Part of a small language model's weights: 12 heads of 64.
MLP neurons of a small language model. Each row is named by its layer, matrix (up: input weights) and neuron, and shows model dimensions 512-703. Each number is 128 + 32 x the weight over its row's rms, rounded and kept within 0 to 255. Numbers have three digits each.
A block is one neuron, or neurons of one layer that tend to fire together. After each block is what it responds to, as a language model described it from the Wikipedia text at the highest values.

L4.up135:150163115116126122084158084104149181126141109166161125104124098138106196122099154129132109071165092180123238142150145081083150186103121119161104110120133117177120149098115156165130129150140110132085230049079142141137165122107140141173139140135182083146131106158127143122134091144057153125160140099147136177156121095115156053160134134081065142099103044170179121097092137148142121087119108121106098114193099163173101135133163134108163120084136109111140117161075138113125152165133137115110086104113124129097161157143121108144145131118105063207112172099127181119094101058115171154
L4.up1432:184186169162171103112110100123113132199176121144072148108141124151124163127102146161133116133089123186101142147111102065087121141142173125098138101110139097135162143164150172119096179148079136108100136112128160145188128159125132115175111126088085135089162162119139178189140143121070128166121129121110064086075123090128151095054137113162125139139067056128144110157128125119200163086121136099053151117144113145104132135145140148108136120160129150100116122105075142143156153140142165170095127148101096136089109196146152142099138139126155117136163117136147117074105094142107125169
Inside proper titles. Word pieces inside the middle of multi-word proper titles and names, such as books, films, songs and institutions, e.g. Left-Handed, Institute for, Total Recall.

L4.up1544:108156127122173167096101179142198103088156107090106110196115059166152104131119114116090136095152193197160170130115132143120119171133151080132155123111145116163130069086131176096126165131132109112132139134130146118139087060118126103085119156095078159141121115111113138141134132097109100154164148170116100185160126108147154131127145149165105090182124182148106092101114118158114105148131100100095084121110129077116104046135142132108103158103149104118150146125165087093139128121152111128099156122101149042117059130110157150149128156090141166106172156156132044171090110144107134148
L4.up2262:160121102154202165124145131163155120127067163069162127148118105119144125128107144128143145129083138126142127163118167110148088140145098112112115148141150109142096103132144116069122102148115138111164114169120157120180151141146142141134071214161154189103166092197152186170172146124121137137124146098140149131102049130077124161120123155144124093154177149108150135148140123144124115161121145138112137090153119136113147076140135107141128124182135147153083115104135077102194153100166103141122189142171143158143077181121201144133146119106118147135150128091146108172116155140142086073
Number-internal separators. Decimal points, thousands commas and time colons inside numbers, mainly in vote, stats and climate tables (98.03, 60,000, 2:37); weaker on word-piece starts and function words in prose (s-ober, dis-affection, than).

L5.up99:132109106133174125144105138160162156155105148075162122102139158143131105104119146140102083138100070107134105131095128166159119113124125134150092100163124084126144152142123169167118137150126152214139138162153048148125084153125126179129091130111121091114197107127118112126175102118125126150133158103134176083135107121152103122153129124105125119111137162085113151130190165132148108119143143087127093126051061144151101104101127115148131126162146153125110151089143144083138150128121113084128072137132170186140112118129089058128150053160179144081109157128157111135135099065067093124
L5.up418:117137094128146101156181135155104139114166121145160102095059127093099119145146138111151095162134118141176137072141190134137160137191114102116162126144127112140191150072119142126132085201186092115156194073188115150108109172142122114109143091112204069109146103169144129137080108082100096136136082076155128142175121128133108088154129167154149126127111122136139138168147100078075120067103136139131133134160154094106134119118089129146085122102126144139080127112119127082191124174121106110081083126128115055128114128119110121139171138082159078100127174112100160093130126128104127138
L5.up459:151080063148166148142103190110153128103118137125133085139159160141132159096153171132151126226137119114102194193144119172137147138128121109136090082120141091163133122158142103095128144125082133094161123145130107102120101124099087113075037141163137083102134179111177119136152131122170172178142158138167134116140088144109123116162059115142112150096053118134114186134158179098121145152128114110151151140065133091155136149138150109132103148111099133148143096150083173071091174101147166092074138143087085170145081112119119094159147151163197156098122148133163076090122139095094101120
L5.up967:093166136065162131108122169120203119115151103140147136105111087159099136170146112142161167073119115153090132121146157173097162107121110090149165150140168068132196142134154106058137152162122146154129133130145074088155139144081085132192117149066153148134134148112130080134148116141087138108108119107163142137115089095154113140134116130120116108141110094089171154100102118169124101054138087133127196140123167142109126132115090085125099197113057104124152135121120168149065129167093097124120131103113141105139111142121157133127125134087116080095150127118174124181090177160118078179
L5.up1437:101138181117229154102104205168108170157112149095111081113103113147160091148130157065116134142137078132128115151132128146165126147176142093126196179144145113129097136092162098018169154137121134110096160165201172155099111103067112108165132149121183168125094107107102072146148128129094177118134149169120081163127133125163141117159026168166124118149135153114162101114156107130117144104103124066200143111063098197163167150124151109162118174124103107118131171119118098079142097184119077123091096165140130160074100172149111138150136135172105115067172082171178164144138132092118100103
L5.up1497:130090135102230181130162098128145157176125147110157145125146127164076114097088187131053119110130145095128090096096083087153113146173118144139108142135134160137114111128117133037087061132083144138120118149136065149136133192116119125152091129165139137118129075155066143176177156069173171099139142114106154138221158111113156188117108083145121066151169132156111113103190132132103112085182136084123153081106119025135157091119105175101068088151194137095180174116090120125080124137120101113111077140113154119081065166109191139130092098112146148132156173088098163170098104100141083125
L5.up2308:172097148057132121142130110119188181111165135151152124108152131134157120117093101120114109092139089146057139102150132167116137119146097143185199129158174103098183091122122148107088168073085189171095121142134127133141138097098182111126058112176120142085074051141073145179135127102131215148038121074132082115160139148151090073145185128115093103114112102110053153126103146191153119105065178133164131162123127115118150117128137077090095128142143116116117153129062056139148213151125196164104134162128127140162175130102121139113116154093139118098105102165108122154123147096146088155
L5.up2560:102104135151151158104124170147143150133089147145105121124089153167095103119140207123106143116121070112112143086115097106125119142145121126137125131138118090127111064108136118111068159153081181128155158111163125119133140145132113151146080105126120138182137041099109130157183106123119128117152128146119131098139124154128102167218097110119097086125144124163154141115138110149098073100126122122127137115139090108187172128110095120111157063082110080127152128116055111099136115154115087114117077110149150125105140180105140083193177142091174122108133060150155117134058144151093112199
Mid-number separators. Decimal points and thousands commas inside numbers, mostly in election or sports statistics tables, e.g. 9.96%, 49.27, 2,000; also degree and minute marks in coordinates, and words just before a number (than, approximately).

L2.up981:150091154198090111150146163180147151113159133129202146099106102150120131135083091119124129136166156058138145103082172084133159129161132123137122160145182099104143082140147129105098151126178101159138115189125115116157183070142141114149142149124140159121112114110128158138111077139147173117150089135117084112058176122151075142135194160163163164145115116136090078197074139157135082090085104123128132146127140153108114108117148147086111143138094108081152127160177101148121095174148180085123149048203104136145188109135133114145076122120089150137111117132153123146126070128106091186
L2.up1604:131144095146111228113110152181099140165112116115116155110089071111093094118163146118105120102074166160122138106156112101103108063128150139116158122097140157141124117168094165089132129171159138138121102182172134107108156171121146155120086176117143152109147083126211109088136178098091112092082113127120178140082165088087166120075135091163128061189155136079082130174127159146143144111171178101167175117103062161155156074152143142119130113111152197084138171156171112090078151158137138123130144088152080056135077089076069103110150112165128074120137112161136084132128078114135112102
L2.up1744:112145048152107143064099072155106070123139128153120124184144119128138151110110122135153160148183134157086213097118086064131179120080092125153151109075148086177091129158134142097119131090173061091160107110138052122149128128124106108131133153080095174057178142136131169129124154122164108041169150121089202127124145155149119177155115116167137074159093186169104143138072183126135127149102153135131151099145070100191121136062137187140140090083122100110117124119176122115154128121142128131156165161142093097129186128078126057132119113147137133121133087099140068139077066137108081164
L2.up2515:088128099145109104159125129106169136201108170189049121128135140199165158119122127113110146112190134080129120126103120110126090167106086106157148131108148172155139065123153093132104141142197077094120073092080113170105138180088226058150120099067096149141115142170127096163101166144112156133074069127093143120118142121157166130139157114155172100132127101116120140186079141112111118172132109173179164134128093080152120143185155127097134131138147145136057129171128123141131100115210151146137122212095135170123043131150067131118139092162095130153111124151111135135102086125136153133
Number and abbreviation punctuation. Separators right after a number or short abbreviation, mostly decimal points in table figures (17.4, 6.58%) and periods in U.S., No., J. R. R.; also table pipes and commas.

L2.up298:141114173164094117119086080141187132154148121118135146136123089164141134161139122133104103109154156115105143117121084128159072101136161149158123122163152135104174167128137159133057140107084149173116075110143125149128135122128082156183138111111095165134158088158115135137154184167129079144146146165138141122064141110121118135133120092085085142133145083111124082141070144161116133076167176178148101121134138198172154135145144146111119172179127106054083163125082136136143151088141157156057096135085139157103082105149096089129148181130128102134119088143108086083097169114176130077
L2.up512:132120177123158100078113071131189126122147124112135115147118111125117094104120184194162135109125165170150150111134116115116135097156147168153085109111095098116157139175115173157061123122087056100148112084095056079163178108111108098123055123122055108105177167134148199156138127154116163140135151117129182138111109139074135150151101070094089146144123155112096078146145112132164151116099150184156101132156136114146137085103153107117159112123076073100120087172130155113110138133166200151090074141146114101138059137086068128177190159087186131113146112141118163101117131125129172123
L2.up2001:155116154124136096094065101108125073139158152130110117139121122136127140134131117177091127117102134139150138139138158113120195088100180128072085090095182104142173090121108178172078142134064162096058108186132102127123114112148048177139103137160125108071168091115117193151105123085164156137111130153146124151080132093112125069089098152137118121180173087071179101106183113130105082091102126128125074173158077130197158129138102132139129139133145154117118154178121139170094175137153136164094092056108148121044173141114141058132175148109170071130145144136130173076102146122090145139
L2.up2220:084105129133140137130095118085084159103136112207082153132155123162170108172092146101126117240139111116110107088137119128123119217096085084146133089158155123149125121166135122078139141115080137155085098127121153127159098167149061160157127120143080077082172077168117156082081112130158106086149187157136125096130104102144181073095087112117142067093116081101156152102200159107156101129105118151057158137146181124133179139100140149126164131061108171165113147136140110124132205145155126198057143133135065088152106146118138086106101144186125091124172114102128152132150128142164121089
Words inside titles. Tokens in the middle or toward the end of multi-word proper titles (books, series, articles, organizations), such as of, to, Story, Investment.

L5.up81:156126166120090116106093164106154121135142131149147132141141101103130155166128154160124124104100172151144111125142158132087116159136146128138142164135131159098157192137095139188070111120134162144086099145097152145166125136074142086126120150129126098099088131151123212170116167183092115172080164138127095145145119101141110131070113163134088097102109072077141069173099149168119152119154085126154155136179085184138155163139176154115097155127153134159153147081152147115124083120154134150083109098088113162150086204092089155095175094102138115156168109113158137117124094126154174182
L5.up140:141146136152071120143075178167120118145155123148120186156122117129188148094134146151101164126160115128057138146096140154183149085138178189189182108104155075132133126073184185107139114125172182140142145121136134142141129089071174127192148117143092130085089142124117110104112144156153164154150100169129143078120156121145171121146152139092116097151130139122148153159137127158122107161109072184130085113126158136120158110117103130122146137103142159156083121122116145091080126109099128106115127172109122055122103173126111121139076162152143121142086090092137178094128157163090161151
L5.up799:143139122109139080163124139174113176218123124149134155135138098141123154121165141113222107093181133171133115060161087105151135182130150105155088143146138095114066187136146073143102113142073084125177158125101128131101169171183092144167122148123139140136079188120084119151073142113038124132143100065083054116135099117153104114124114163126094161146102100130195133157120139107104161123174157148174128084152138132179124116134124159110118148123143218111119153152091152164198107132119097144108147126127148160157125156140108146101121108062147128175115107123124163109096161146167132134
L5.up1135:089108120075122129065139102152138105136099118197099143128176147148148134164155111151141133165102215197118061165160120108088090150092099098151147134123111127129157156145179144176092128173144100130138145118117111102150117133089148167070122152174170087139095118077120111153124174155152116134113167118127121111131110160153118122146132126150115134130091090102183105151146171108143147109120152140113197099134113073085185138183119167106132171164154144156104111175099101141106147157156146129130115137158177127081132196112044106128122140118162142128113142076176140061149130076127161153
L5.up1506:140178119128163138135101116120136174108136134150176158072192045128110154129098138215151133110082114190114202139145151095105089133148192126126144151057118122076144141098144166191119133178121184130111130125111164146175124169095123107139129160143183136146131111220175211117117112143111100159155154094122089111099124146138098091090140120154132116144101082115167099136081160115184154147090113110136171141191081133143142167104162181125072121094111148140126174100089105138093203068125147108083104105124129201131073145121140135167159135128124078153113151099208169106116083126126123156
L5.up1677:120136199100156134128108159124150135129169162142098166112153134151056128144112189084176142114130179169103169110107209108113215143087101110135118132119100102133146210106156150085107125177133189160117084161077156103100127179132110109121100122128102084135115123133156153074098129088108135160092121136119050100161141107106120135104130137110108133108074052130156139070168151139116130113110077098109193125194117132114145182151194167170083194117098143105209114143154094105083096117136158132108103097130100159081066113075115156181150126077157115180140154132165110062179160143136129121
L5.up2188:159161131168142131137123073117083114109121104141108117137062075105220121099068176121157095115163119175115096110145133109094080145083161108104115198115128124147145113129118211158140119140171134127101115074126093134114090113128134103068133128101142154127091108138160136150129122135110118117126147089146156107090161099212055097111140111126131176115061102107155148098130139156113185114142164118151074116129133151141093108117160176122072124115117112103153162141096114104167195152110144128093111095122134095137123153205130122128169075110184114164135160085096167129156088098068170104
L5.up2340:110085165081135139178075097066171174132133147141142146087133085109052120187099135145135109125177091115166189137122111097135120121163187150153164116149106123136161164130098157160167088145134171077120152152071129172124152146150136150124149112159104099102153106142128128143137112146113176163126157122115077120128148130132132066153093149113110150058188094105151137099115123162156123123133068103108143147192086171142202089146197168140077163113125128075184201113154127154118140103101177109134097117082191082150135157110129130122179128141099123171139125114182153126142129101124152118
Inside-title function words. Function words and later tokens inside multi-word proper titles and names (songs, books, organizations), e.g. of, in, the, 't, for.